Weights of a small transformer language model: vocabulary 1024.
MLP neurons of a small language model. Each row is named by its layer, matrix (gate and up: input weights; down: output weights) and neuron, and shows model dimensions 0-255. Each number is 500 + 40 x the weight over its row's rms, rounded and kept within 0 to 999. Numbers have three digits each. A neuron's up and down rows have the sign that makes its largest values positive.
Before each neuron's rows, "fires before" lists the tokens most often just after its 100 highest values on Wikipedia text that the model never trained on.

fires before: ",", "i", "a", "5"
L12.gate618:524465403460457441464551536507564443470588491494452482473530483585497495552473602555547502533520574423475468552446426559530445476540515470523568479454548518525522490486478455515383473501474505513485426523555480543481507531483511534503510527550542467544451542585502508512510431446501483445512468535482520555492439487516553530506549492429485560522519487499519515522503437524491509429455521450466499455505520491531434524572454499511434456468484508462457503509491492503557485476507472543524521515424548490542454510474477525604542532530509485505513493528521469435482536528515430540512496497478569440498429467570507459551512514558538528480482472482505569454511529472500555436537467528515491471507480547507508499502412539491550571469477544564428542499528473560584528489464565
L12.up618:487506381511514451511499501520451456444500509562475542477514482539510495479519480448520470577474489526419539489531493486496497500528526483522491530452472531506553511523525487578475524548524547538499459556609595465473436502478559567553457579528476438508527470554465501564530579537475449516473477501573540497499478540463487483495479512552504414521460547502545532544470490591506466541519508458480468564554550460519464515533497471475513516542453480468449404436435511518503539524473488541437463478481537517543549535475446556463514472492524471558547549517511472526527477457561531537475426473455539533466542542478547414535464514428439487564479465476490508415503496547454511447524473556475490517415516467510436487502400468500479561551474498532488496489542497514529457465528406
L12.down618:459482571453491539522476486546529412543496475475488427497493489492468568551569513562493544445548524537507517552540464496574446468453502515473494448526549534559532514430539524432528432426520501537522529504489467468444360466511478562517532488478505460561450485484559524524529522492499568437459553465451480523473546457494448520562544524509507533467557488510489469509592502446528490480451452424508502468476461502518493494456512544513522526527546514468493462503528445560490479588505494433490520555522430548468554525494567486462524493454529458509530469521501473558491595533470550555502479454549494538483489473553441615498481535524504459465480519574461483505468539426497549501515469509436544526512469488422518468477516462549554487416550491468415466520477486483503519439449507

fires before: "it", "d", ")", "e", "est", "ion"
L7.gate636:518535546502520498500538551437477502425461502500532512478497488483498538430455495519521506426489584529509434515471485488552510507450514429454561451486511536528505489527445604584542476575446499479561478469517466548587489492518507569387505512579509508490545581413445429554516426526485455495523501492486538500478510484493469457491468493504562541577465528541384526516447542474465510490528441523498525542567555564471571536433485434501588486490519538437496529486484513553529519478570499483470508511435497482505454467537465463524546481518503448467459491459482501512484500493475538519592442551484589488495524503514475437542531473454523474526535581471521488510480510439497560475456536481560502511455504496506502493435527488496461530568499476459513498534477582596508517490525455
L7.up636:487513547512513527485509542484456521477470530568484506501468539580432523516497454543475489507498529526511477513479487506548395453421479509524515530525460531487541479511445487504479446498456545521479452490527487430519527515537471573486520513515495462476524440544524440493515503493468579510489499491488591559533491517539488500543414505517544463564497489537471591531489491493517489518480446525476541574524557534513503511520492493523591499550502512470547548485505470525461542521473527553516492443557574468435480556557506489528464534538497494452506515455481507458561449472370530477446430496535526449546543602537510482497446526530509515543499485486486544445445460480455556445536509427468354541526523503559447484482453503496583555518494427555418481432417535476471512572459481
L7.down636:472570421518503521412462509482467477544573517379516490510521590517570546462470526429548542545417494509448499439539519434426545480491573515485496502442473483502528469493508537549487489516582461542548505445525485513472454507526483571538456595534434532472467524478508442492528487553555426523608478510518470431509457447514487477496506471491480511524538456468488555485523478542516427581499507530521444552468534543510437472494475466539522484530499502508531464512552528481440500517563503588479526472452499411510442539386523457419519505504516498458541483495448433508490477559553513413527501520476582487420490483483492513503487477485464582470497509558543474481524449514478500472507514546512468467434496533513532524486472434524472535500476537510499463531501521486487507426470469

fires before: "e", "u", "ember", "ct", "ec", "il"
L10.gate393:528509405520509509559481491538459534418527599486501498497500521493464497446526555491483558543530466512509459475541487458515479481531562481506443533495504517406526449469514481463467482466451492442456484536504503464547435447538469556504457438436506515511470480473528515528531406514452463528413481521466471532542573432451455446500465492540435547554581536486461494458466457499478496426457492471542469492493552460458510507440603453537471473514530538519500449475513534590452498531425490560537487446477466528502487480511522536490533495552495512557497506548531458495479476535538559454482580500517470503599458520496457425503500419522530527446580507556439485467547537506428459441583527497468550460466449439502470490438560471481459475441505512537508537502552486494476464450544498
L10.up393:488518492493460440467592534479483572484507478557533502489499420485483501511503510438439484482390500516449489473535543437535473588554469461441390518505549529456471515485488517536524460503500532559538445487614530540506491465488483501506577536525503565490427467497470547503520542489462383473438452532482528516489520504424544509571540475457483609511482503505531444522479530510469462446514524492566542554513592511506471492413539476465503561470471488507522464508489489459475462543535479556526561547555514519479464579514510525542541496501439453498553471524494547514493532458553471522491519456509490520532462533469462512480535519511584490419572482470478495464500480496488477545582508501478518453437448479492603512468520479499425462456455500515454500431511523492460494589495532
L10.down393:483522462503552408545512458522483526452522448534470457468514482465504478495472476522585533575531527543425500523505527531482472504533551557577532471543472474518472498459533470522466453575502519505503486547488551410475453498543506553531469472506466539530494471534561537501487524500508524485491504498528541517436512448479479502383440484517509454482485567441483450517508471530536496416522408511459524452566453484507442552402495502517496449484535527516547579520535530539547590497492426400469525488460493489535577492473545518413414520529510407556561501523490500441493499512517447499456518496505475517482465458525482510464459476537536532530484483502467502538505519479434547542617511515464566523517521387539520535425497492435519540436471509498462460527463544485491545464444519

fires before: "ion", "ive", "or", "el", "ing", "ar"
L9.gate443:479565439466509427533484622457494514489549556549503469499467540442470509507539569539526528512536539506534425533522548564509504390550565546448438516503459422493554572557485560435508431564412485490540478462506512450479499594537535492436562582540487580425497496511506509490525492470489484453502521460458562534465507501515481481536484466509460439459519527474513506464557496466596516399476516470505540476534463500465481512492489512482500438550477474493513516532482447481587455492515543542503508483494426534545551467482540505489537532477480477447483521453478475537539548531396499506525495465489504492489514450537497549518516551567513526534483540563551470446540519530477463405497491528570446534461498465549528490504511488503489502444511518491493517459482482529518425446530416
L9.up443:480515503475474519446460545488512459475514566526496500456447574482502507441566520508538523532407540521384432565502513517517555444453566522514482529442477462493486441482550509506541494501472441469535537499523522531472454525491508540450502491529548470489504527504587492514487532454461500397538523515465557520489501411441560496505545521537573571563558567522545512471540441503504468527507531491550550468511526524552501505537506529479485471533471539479423613460511477457476487590487515430487511448530502457548518522548505595460484524445503499481540489481517428578523505513462505531572384426508523482479502447541509509541475521457511502421461537493522515411466486442487489471492502442468494525567439470475543467525511455456467500509495527454551521492509550494606553507511530
L9.down443:426519485575597456466499498506460602513502480483463458428486541419501467442517434563459480427455439497454480495454448508533482537520506511459518538463550537539561609530518524522486449518485468449539497467523520475491539508477480493525504524572487478495469478477517518560465484455496474469489505543418528539420459452479515479498565490509516470505469458462473474419511486496555416473520495475547575391491479499448487445523530559500455519545553465518443525522479450495511483533471474522577455541475453489458531428513543497534518572493465495518519495528517593541520538502533584529450497508523515487499451422460440467547520480443448529524531511454494442478537492565562533517484461463582532546428495494485514528533469571542582470578523493465512490515468498531528408491497497

fires before: "0", ".", "3", ")", "-", "2"
L2.gate341:509573469417557513577522476478441508570484552555492506580523418448473542423497472539467519567503460474480460601512515445466459504405512481514534594467429432543514447503496463534510541479488527464449594540512477429480478545543493466532509466553524517526482538518496444515536473489533532509472498530472503555558476566578492528471462516442485433481494536537489421459524502422568527489526430469443511483499480515436422465469518517507542489496564483485582503518448519500506538471506550590557477439461535537498506488506509478486483510481462443418521539517503513493529490464465479517551561529523510563550401532554554504503574529466491504541496477515523445533477459472565523520477502542452534546551494492420465422522473494516477519490513509509480561515497497520540547438536506
L2.up341:526548509493506503563523471531460479507411496500515520472521560509495532438550510516467553417477459470455452477451478490509512402424445533515524420518526450562489550532510469391546585517454467524545660447480493585499484553469447520465472496510535485522449556518490463537543467452505527514506492500482514484496513510526505527453483460486479521421508580506489511525498498412569501527455471476551482505586503553393490513482471538487511487484502460418478555495487459497551470547550533524447510439496547479556556502553522477404503542552571440587528513532505512476530494490463529519542473517528479450565459453458516487497441507454490505519479482496418502516493476523510535475469439466534516509495418570506518529431414496488527546544471543483472520515510497467469521497450498
L2.down341:506544527555493451521504440507598491535475491513479516508526418559471453488443485562450538530482471450535447477499497480468531523489502481521519521505465470538494473536485385506625513543497508520500523494526523519492489488553498545489484491455525549616543529444542516430496559455479511481519559528406451513536493502471511501488483458472461453516505467483502455455489491552492585523562492483473488438475538497555440440440536489483481544540549467462481504479368497485531557398459494502477470517491489549466544505464578458471472487586488489538485544541513465435508490546476544535537516539491477507483528503522552376502542428510525534497495461465499477554389458509483552509402547521460513568507495508547477569597506534486522545523464559454537519466487492506483506522484547

fires before: "0", "5", ".", " m", ",", "2"
L15.gate680:447465461513488476545539571500558432515482506597551442557500522490439554389535519500516510505502508502501444477545530443573473418489574493548478543491439456567499580476508547444507465429521523496596464500488477491466506451481483451511556474514578499478417452524420468422445484489484456494559530477481499490535507534513529550479545493467534426481514555470462524508537542531538500538546500473483505495501500488465460457546499510555505426571514523533489418542471381552525556499454504546440544458487501490548514472460507581469480475512485441478466558522518509458500521504441522513476536527518524517479554557481507479533549512514474520484446556533536510544504505542537508531513511512443474455601492544461480504479424568524541487495458558546431504537478531482529459505605490
L15.up680:474543417610632498559515480453501473516447527493509456502521519501534519431510427544510527470560614525508478476501554482508495508488493517490548469472489427511522512507503414472530486492431445486539525441497536472538535527532552453474542489458552496496524468508468543540526503512475517547473445564536494533508465483493533538503513505459504451468466503516419455441482488507531528499462497568465535509476488528529553449561529524471469530480507511473501467555465489535551523547514444539560510438487547432561548552508471498498467539541518417556423532530506394494539509537463437463494437518379536514488470536472521475484500478457486483551459514481505481579497493503469522462466498460494476493467458499579494511538446517400544465515473479413502514402491602567499566493471515
L15.down680:511551514493465454411589442488499545495506547460488532507510475522512463544506497516507550494480446496553433537516473433506507517502552532545533495478446501467490554480541508472550498529587582497593465553498458497505516502501455553461514479467448484459528462507495506476536476508467516505480500461506453430480456383454465603433528491574523465505490503480441463533534558526471525481538497473494482481529517552433489431516483450506475444485519520563534457510437496489512421461480544553510578471463478489551535451480490469460460470442538497438527588547512519422438471425411461514504571510529484542559456534459615429495443527509481591538487454515513538535524494549475440514556516480468502499470479509543432460490500518518495442466507462536428510426448516463522517452498521

fires before: "u", "t", "ember", "ly"
L10.gate405:526478450474579463515500515483511537492473580549525532515512522552555478476501496459513470561443562547458511458514480455479468507477532507584523530470473515446514509503521512533447558516487538515487522478526458522523516540516467532453515500472468458511488484505552502507508465464495391486465484486529474545516544585521536554480478465524509489478512488462472471527514465512468443495467491515523433564477523475445545618423629439340531487534598504457488517485514564444504492524473484458575481491499459494526547514487505561569492516537428513509445565422468461523527575543525456533504537468429479541530477540518522497478523478445545527474488521530477457607504377459483518535576530530487523537466464461491485484445439474532481509511481513445537529478449587462504456524512522
L10.up405:440443495481479588456518561518451511582494536528457495540479500443524518515486481546503508478464509543404478505517414536500491521525496562523510548518529591497491530462561476484498458476555499549479528529533555455497579472546491515466468480501493442501472447453547484465541543498519457438538483524471466442423536519525585481500523474477567453513470477516557495491507510475440440450525571493492588526470579558499462497432615511501492478502521509491571536491557506438507503553554542480537577527448545526437488521521469550541525498438527490521557502408482464508539484531432583450534452463515490520502566491516475526500520505506469486573522459483497558497532497503461592469536463553531472471490506467502470516516572532591532475450410469445436545485484557481500563520491543
L10.down405:500470453479546564447540530514495574518474464494498484444493538512506542487418504489464555471503518529461515472473480511509496433510506457513520514529470543487475520472545527509450476483411463483426495533507467531495562519426448427583543545467500547520484518547467481457568488470453448569432518494470465515373503418542529469498446469609506504417471449466520438526431557513496532504532528509404505455439475525484548474470536514487538488542509473503517475524467491468519469436475533454482517521554405517597471518517455478487572543510502510498553459505465417475432521486516439586524498503502553421496440514483565500526431511493494480442538503517533488542489490479546505489569497510528528453484543530482489493539442478495534467455441538456458564454494413561460523502475573

fires before: ".", "\"", " ", "2"
L7.gate9:449550539481469554414471425460488368488508458508570564569496543496457428506430522498529582516570536555520528568519451393475547471474562500547573471480502446520531460518550533454533562474392510455468463496474472424484580512452453515457514515436491513503460493491436473511501425549451503497545466472477497483490574471545502478477464505529442484513508514486495460512473506416491514470517469545515531486428538535439487485546527523548443485466506509512560484556481465506490494452447521486578442512455494522498539524421512480529546502484471502480506535510498542408480465512504497500467506562529478507471461498412471514581456530518480485471499579483481466542527490499481534515471512523507578400549539542481449500468493478473502537478464475513548476513413552535464479476553501
L7.up9:459566517488533531406498484483473488515480479466518518428542503496455489508503439466454515570530495521581518460586518509409455481434532488524479494505493464509518530460471491478555566528467505499475451527489476430561547515545557529430475510487488517491454497477433516500532496536485432461530497557455483429487519493518488528495463576460398532543525565509476495490467459469492541511475433518478592486428476503498508495488517546446567464535543495560504505564543547448503482535542545492525460513515525532437531486542509506517535512519514515511442478473530495513505494624513490486522466515452495574509367516420501464471428548499501441499488573445481463512479486522591569567565513602479508481516481524524428452500516503533462543610528516465500482427481485463420508531517481
L7.down9:505507502487506499499486538488528513518425570459505497542524491471508505533501460559489532501575458504472466486552602399453524519474506527429455474445453514460498460510525483471511517558524561462509448506498434477422490490465431514499535499443487486445446517532459551574516447503486505486472394480538512510491575498491498525449540486590534518496517507606503499531439518519475556464510478501560511442446493529501451472525535580518499444477509544537537492506498471469574563477510536495482488461388508509505534461451446492534517503524453552498506528477441505410525492519488463508480548491491574509483528559461491568514514470546489512530421480465492400460489410487496515590485487421509447447487431520479497462469561494444550522532489480547560440476455506486506410582467425

fires before: "ear", " ", "u", "ard", "t", "ember"
L5.gate668:536526476447456558526466550505493581489546521520518525560450515476525474485541498467404556523457490538534424490619524522518557522464508477510516564453539526474453513502507427516499482504482483478496534509582490432496508479473395479564488523475484471538486522498522486557499478406526476477430491472504520521470505482494521573492497496504532514460481498531479583518525509556487466511407489472493447577518540461477512458447520455519521531486511479518499424517525530409509475482459535494421475492531503462451539460537477481483469473482477453437444518503542443477465520533608506467538563455530491543552471534499442441551494533506494512404489524422523537466487541395547530521520509518474560421485518474474517474387464462560491451520539453457550452396569498483477519511505546
L5.up668:532492433495487539540530535512458539424523502509506530553507521455553544509515524473440584537470478563532428536589514503494540522502501454485444574476493516488488514503539475538460516474545486475536470514549476473449413417497372412522487504480493453508474497523544476490505526427506458511480502516468513519461529461460584551477487481502519562486436496493496500498503524555512542539486464495501425629486487495467510414473487478517517515444506495512484486438543532400481465489488537522489482483517519483513498479517515507511468442439463497472476535461549459448514551534581423473547558475557518532612508571459498472499464502474453502435527535486528544421538502385543493522505486504497579370497497480555555494455568451510490479500507457483509434444455527496483473478487549
L5.down668:571447531528468453508587470502446513495489518518521445488564487461569524479451540559443547535489512530451485467438475412544485474612495488409488512516487429533497517506541533420464545509481499527518447474524472509483519458531411457586457555492452537555448490501431491574488494436481559515507566583513494483489441436442557487499483522524432516512497489458510479546457469551512460478524528500491455506470472482494512416468541467567518598507441555487479555542482477484515514461441493407592499477476487472503559517453517480522499525541515453575475584503460483451473536578495502489456517479467508522462552441440463445441571556468463448481536519526470535539521478504493455525500496500494531483494553474508492468501524520474536451470538433573493558536443477476506536549494510

fires before: "an", "in", "s", "ent", "ia"
L10.gate559:510438513503558508559537541491455434470545521460433490477546480476462516475556498469518591564476490437500483573578480469498463454505501524536447574590511461498487483530486589519490579490494545545510591448473545518511481474494478500462525546554501516515545537552499471473487553510487479456475582497503495451536543514480474472512360485502526429453502555563489521421509529497478481497575476473508564487528421471530553538508499540488505509513431456506504476527548521453504472460523437474501495479431540522493487505519399465545429507495508485468452467476479492466510498554448527479474432502533527478450556534488472520542432473502492608507562520494502464466535513490455423464517459528451495441510423438489505495479415433461492518439533544502486531468467454562455556454498563
L10.up559:512501464482538531490553436453545488476385476534419463447474565469457480472482516490509489525496468521472461509510483552465557506528460590570523514524486512540466537506478531525494525509439439488491480511557561543471534526472526567504507479536445482516569478461502452449433531481522450528540480548524480471487569525505535533477501534507517494514487542441500579520545472518535507460562427459498573458579515491508506521533514490534492484470547541425508475479549559500464447498499518520503516513517509599468510525504485516447516512443479525468511496478445499334458479496551567547527525474573494529527495559521513483488507562476502506510411523574480529455525563483512545435509480544495449429577437405501508472495512439453523524438526541481572478446492564434459482516527397
L10.down559:477448445483440598479513480482493513455555442460470442505429519480479560488490538423513449515475495454472398504474496524525480537534416508503482429516506518516435494459543528562401512424459503506601530526540480560537540475486511441513493507542522463505533499431559485514572516470586487454402462542491528519523515477515503548499510439479531412524510438482466467548458551432471532523451559549496515512512500477515485496527436475572532513530518583518509530525521563537503479483529491510593573471530509529527485511460409518529544493523452502509519555524483509440524491479529491457470481533550512544572504597524590496482475533432486534467500451477505495495551499516473470555505456564470470442488465459557457518526505520476499525502510498439462452467504540468479505541613551

fires before: "ember", "r", "u", "g", "t", "b"
L12.gate675:484480475525501445517549461467474532459451579511510591530473476444492562433522541501536556558467507478467501438574488475504516415517543446544444490552521473507495508438523472573550474415462527460474465524546508423538495450527451484527479536522452469478503412482532487515507562479489451522509443476529481536442511496470536402518457420492469574450464442499494523509491576577497476445501508476423536503485509471518521483425530484501530497508535513560549511505463527540422429471420456517464504495501498560454485553570460535529450481575447486439468531468417434498506562532512499479476530494517519506454532459514463477463492519480531491528534461484469470538469470510485495461611473493499485517522497548506519479455581470458433474429470496435462489466482495484494522532536635
L12.up675:538556489442501483518453501463416494539526537492575499520488517472522580448560570559516572462467467505518564502554476499537598436527479476471483468446547556475477433489470472489466531538445512507485579536555519468423533443497498479572481522423478444390510469497468509530540432489466545557512488534547510458556547476497542490456492511501470476510559526512507484504472505517483489546466530503585477503516589480474464485465502456496460482606537503520523459455452538485485531560481608541503525547537516545498499492551513576462504470480438481495461477425572475478528504543453528467481506492513494488487509509531431477509495429525506529509494524512548518432537509495436504477482529546521504411524550501542497512483571507548468410516573517420519482457518529414442544537450431
L12.down675:483536483518495537502492512575522525527471497416559512494438560443522502543571481483482476615508545507505525453490517500586514485549508493504458406443516532510471541455539488467478435557452480506425523482499471467513615504492514535510512552515465469523483501531506494529536437407512456512527489506498458491476538516529403424467514423508444538432447490508505535518459470548501483448437429466517563439523510504487521495460551494491511534511499529483540454474494541569513509526537495508523485457502584487512533528542552542549494496487455517493484492505445475460561492547551538478511555430505538503564529508492482470460447553502618513456543372483474481500453467501466472515509596526454506508472499514502587489479577446468520452551487554504402502487460446483507589537477507

fires before: "r", "il", "ember", "ay"
L13.gate627:563546428482524508455504507559445456498502501444478557453466418440467473599535489518455507444477494511529424478541447459535452571499550442486468524536541486482505548402519529471456468547431475456446593498517462377504452473559508513540506472514502566490513458521544543486468507472484443503476482534481551445528477546526509476568508486565455474547460510507561486443452534518499524442512512531562494555456484439529543467472578426515569504559512463472552505601539528515540535540460501501542490513508507540484523585514495499509501464453468462515481484486433466475472532582528492497459515496491429482593471506600409519477510493490478511440523534502423528438486535515521494567512482482512543481422540503465486531519510465482485491464553469499457486521497431500465519532469541
L13.up627:472530511538498450426505550455515523498557547484561527475542462528546585470552506539513488465468491446541492418516528464462546485461539506487471419443553514541483535457531520468515540463536539521451567502603444510487467425518457470447533428475483465469493436474500488584538478457498575519515493557515511496450504447438533495509535371516445439526521476513499480445473512536469461559475493462532498573494533439558473427445481489569541494514587499526483512463551538553513543475416424491503468498428531493467533508475484489521503537484506461499489426457437503479502577577514460548497556482486500541556465465502517477541514477501502445516553461453494525490545532556590548472474555494449507501469496558513501515497527401453473557509457471478440535538472513464581505493523494
L13.down627:476493558480539548462486530468529558486426421472481569482467516515571537503493444453481456526532482475461495500541540469438526474545520508507479564490477485456539439472595568495550470529540503453500486545528491504549529583460462404452511532548533546547535526582556470523452534533478529477497449448564493494416478535469450448559542511525475499493501505471468486466397468593499496584556538491590515515458486552492512589447488416542517477474535530560485513520474575488528537483523530576491523519426518482473543442532556572511486561494448497467464517500482510461557498536461487468499469509497473404551450505506491512437474528519542445467462453484502503521513482536528557513525519449489465439440518511503467457493443519526467423499464521463504469565521419436527520497515466

fires before: ".", "ol", "2", "3", "0", "4"
L12.gate257:491489448472502387535472547507554461458507522496469487484454355511536475457555561499477496542508457468441472471497508450482485458485495519479483494488486498502502505566527533470572490542511518459526502535460566500459463452504506510499511548543521480483457500439515533554542467450462464404547493523523589453521552517417515548415522463505482488481500500558522480472514544520507484481480520428458488561468555446521528491520534535603515548519569427516437454502542455545514465475567502489560515527495499507470521498500460604501477468471481468483483461578548444459463571443463516465549473483480530480547557532469504523408457455550524516453506511341491515520510476502553530468480512494494502504486435560580513558437502515500560439455477465510507493545565526481483528501473546
L12.up257:519447546522549492475540516530520515471431504472516442504475484485496581497488590517448504605479464451481509475543530471541555534460525545564545491492496491482476488469538535514537493462458480471513464493498551548464504556550476600579513543489503461483482503512460417490555473552442506516481523572524521527429447466494491550466478566516466399448492514533485498487423544452507466477556509588532500404485483471520581427525464591449522451493519444468479495519528435494526519501505449554511443495459523479467511536478498465536491387448487472515437478484580491464463511525523488497495456500438515538494560484556500542557566550514532522506512521542466530501468508560547507473482496483501440552478523559574513495486467480562451469542497532419541425437438491416500572510477499
L12.down257:491513479568464466479578470520512552451509449485440458451493469544496456515498476515531410512444556479571477429474533515519486451444496519503469488499483510497460497401488441477535474515510492456507561543532474560482458428580491552456483489535521493530424489479526575480574545458538475475508515549526460486523555483494488567584533544482498627539520562482555500546487578530545461511556555517482500465435502524535553454482544548555481530499408455478521536520492420519514507532531536561520551551428490469587496495452450524568482452526471476501495540527457475419517450521518462510513464478534494512453520497548572471561535509510368503547490513506535448506472469521465493537453505507509465452532445508533457475479515532488483519452519492492479544564552522467545433475578505

fires before: "ive", "u", "ion", "ic", "ur", " and"
L5.gate256:447514456451533485427505532537478449523539479453461514474460437421461535448509532542546514510435506615462480488477570412524452488486447456497532513443468565450505470532510533467471473440503540478535477415467475464451508484491552517441503552507481491441492553607488461578566478534499487541533483471475521448507524582480561451527574545488486556547502462473504462486448483488501485507444464495546556527533478472524521480468492482532532547427548422460406564470492507515472519410532582490455489454482495508506523484547474428546481460507543534497549476518482439504507537485550530464604479540468534519513499550525415502518560440536515490502552502517516476466571612488477487502462491517557517509509498445494474403559482487514499479533500472482468483538472553564487477504540496
L5.up256:503473454458523524548460554556500476459591500468449503478473551539519453539536471439517484514498462471428510522473508554500516547515545467496555462430504496497424435527465573494437477486459475463495538464512479512547505439389488515476601429500543441541412551482476554502449468503497437484468536496476567477539497437444541529545467533447485441592511543513569513466460511493571452558434551492540489483571455468523531503535508552526467479500615482457461562456503431461466481476546552502475527432500442526444530455536464491555472511492513562455534488581490463538535480468503539549526421455463541509514481500423498529509560500508523511459447467522500471515456522533555548461544535468558485483504508553516531470471538517449508495527485484534466566526470495523521494584514476
L5.down256:542497473587502509466567438499541529512597538450552537485441542509545526445515538501467507506482536491508501543466537503539509496488501425467485535436487485481544510562514441560445479478535502520518486469570486441543456528522513578493500559554548461472457476506496461517485489481453519447616514492412565423523450428492496541454495501492512516474487489522496498555499538549456476520532547533543521520515474503520483540536482569499492493576485455505575490470460467498500516439542451542460504483482584491593468497528506525512500506458486552463498481571415453562501521463532462493556513515534542503451582456502590569491501534535503525475537496459471429483481547517466432461488450437477560481497565435522493549532434460522552474568500446593507399534529484513560449463484528

fires before: "i", "u", "a", "o", "ou"
L15.gate90:476510492507544561490458501534497438509478479491455485477476541533500555553519516435467485534499389452473486516522470534499478624510559559514529512495445497484420513541452482511571572526490534452468509541504502448454486500492522476502513536507480426404462588552488496527529518516488471425523489478478515554547518524548518502508447488541529480499511514539519435532523497564533429491505568478437526501434498593575472441487462529466515566524535421486521525509486475445475481466592516533417501485458509445460521527416522552519514517481454530492485490520529551464468636438535533505501548501449565447443499473489464466542525533489501525486462493455528547450520550504495464630534539533532574505498434480495483495464527547589471585454504479492488478486492463543471520521512498
L15.up90:482548484502511441545491443490507432461538516564445477439444535531444523501540502476521514516401536499530490519517446491497472455526512489497475509466487463519601457475523550482473489512482526498458540506577507509546505462537485501460496604525422478516533467498551501441552522483433506533489490470525536490534491451487504537593480470504545490507416528585541409448479531551500449456559523528498453516532586590387428474491594516481537497541499503468490472449480414558492485434575507480543439508492521467505506453496476493489481410499515487541614480463501475510439523439520496486508482497537464394469469468473514460546471479517530494470534536505512528556482543543508462483498505503396486535429450496513513556576439498505546524501507538510546516508472476572536461524497551
L15.down90:538450495443544447501473513455571468464530500489537508514501435456464513496436598523531459501558415466526513571556506448470507415492520527523508504451537440540507529464497501515518443463495538567489502561441492487476517539473528533569508536554586492484458522497539517550524524492497547485447537561568455533512502611474492465485473561457490531444538547494496498479567556485499482590482509544429479434527451563469517476522509477474511579453483472515492521491463477506546604511484465555452483480488485542474550466505467450510482496491493537424521484460413455490494505459590506529433553580465465428498483499520545511485505452469533515546379498518469414497548528496461555532511509552521467455533527521517490520514432516537541550500491526561495537480458441544520466587474535

fires before: "k", "is", "an", "l", "h", "ent"
L15.gate326:518456502394467551517564437547481471525499484512434530499481564556512544492498508422498496460550475507495489466556429514485518458537579508509493533461485492494483448475497544543506562547470535459582595529504473547526533490516463461479463491476548520492568470512497495447423531433497388420422466479440463538467524492443572414528475473464416438496452502492478511565523453481574495461576531516526482584478459481514525493505483468437517507575517487531463488518490504509448424494451386452522523548566521504464460548503409477513494564534456483586554560564510490507515533423460485485514529516488542537509466559468539519515554459498504543506502538536498487435543481469494492507518505523474457474574499524498482487475500395440467508487443505498482491472499515483515500550513527
L15.up326:539540475463472573461564439507505492507526488514483522437479511506472427443451515493480500489483527523594472498508459559503528426516512537545501459574453459458521518474525490463446551565472482497496531449581509475546537506548542504478488497529449530480495509522519548512416510489537535564484449470455416513507492489457531459539441448495447494460458489502439560437454514478499599495472471478561418499543446442518513486472550446467415467560473467545443477520488475523493446452537445424487451467523529601458415488520431539571484497527501473517492497550495519515535433448510505527462435449493492561549430578474502484427494507387500443511496507504483510553486426517471566502492460473509534480477507474469551472463507507476504501504497446453465509412474443482457480421463466
L15.down326:519513541493446507571495473566453467520509527492495416530444499445475455482546630491465509443493563526504510503490511510508549505452458545501553514554592461578505496480545508541544574484469480544496530454538433506476551561505487465509537461506536514438542483549554534502454494400456390535524477464532492437444453539474499574580487421499480444503455518525545475483461490480484513476523555501492483467468511512532473428475483512461515513504534499523523463467544483495578450466491471471500524545590500464490500526453491491439536479503457525546574446507469446514482424476462578482491460518581513430482423532418486476493467504472504534492538454499578504504565492570509523496507511518535492487542545557442504582538472540469484456487531470416459443492557508537552489454452492

fires before: "ion", "i", "he", "it", "ic"
L5.gate260:516512559515565505508472466525503557471518548525491550549540521516504530435543593527549555484544491535469449478522520486469509454445503518493580438519482495488482435507516471538516526508510444537476479502497530552507475494471463514448474484524516497491473488422509454464504508461488558496501568456487534505517525495479542462468502503415600540471568484410475483548521500540462513487479516569547487445515496520511476490491504544524540543520479478545515486449532515470457508499527502513499520483498358570469527445560526525540495502481490512545501589527402456497551491509528435556557499476496545564499456498572489604515513487497424468521547472526447478511567581523452580463401480438535482494494492502549429559494507464500454492508476474371501477581472542490515539436404437
L5.up260:521517449557519516479500458485504476429484559512497481455560451561497520463522521548525542485499518476485439514525585532534429525562550459523527529515446415482510515441499521590543463535495568483498530445490477412485540421466576549465448516486457480502422446485446496458508478557497499504474569561540505576503546507503485526458575550491520508482512467436538586440528558448512517420540498528534491497530510495505592549533456474427491502524569447510530535440548484469482438459492455429439494459508478494468475468516522493519476531490487543500473493539469525583468465481517506528453457445482445475474507456413458480540495533542526590511530515459471518441519500501447527493576539496490461500427593461488469498536512500543544555568494478547388535500526529444495471504479512
L5.down260:560519528458605532447520465505454426528539542431431442506521424504523511443489535475493535507535491504456451489463564526469429449541470430455530516415464530457473500521467552512441460458473455515507520391477536520527452511530461510602444493581461416451530503496542486531517568496457465547539495534486465412429468493471470424479461534513496492514497489536512534527542470490489514503469547517449478508532465523532509502479574508427573507539530484480524466489502456508419508545568465557498579460483549503441534509458468453468500505468493479424509525532472442468493412413508568527492479499528563513477511468533459479523483514518506491450466436474440449462463499479517499440455541494524510501478459437490481541508525511479471487541547483513429461542483468520582519446537421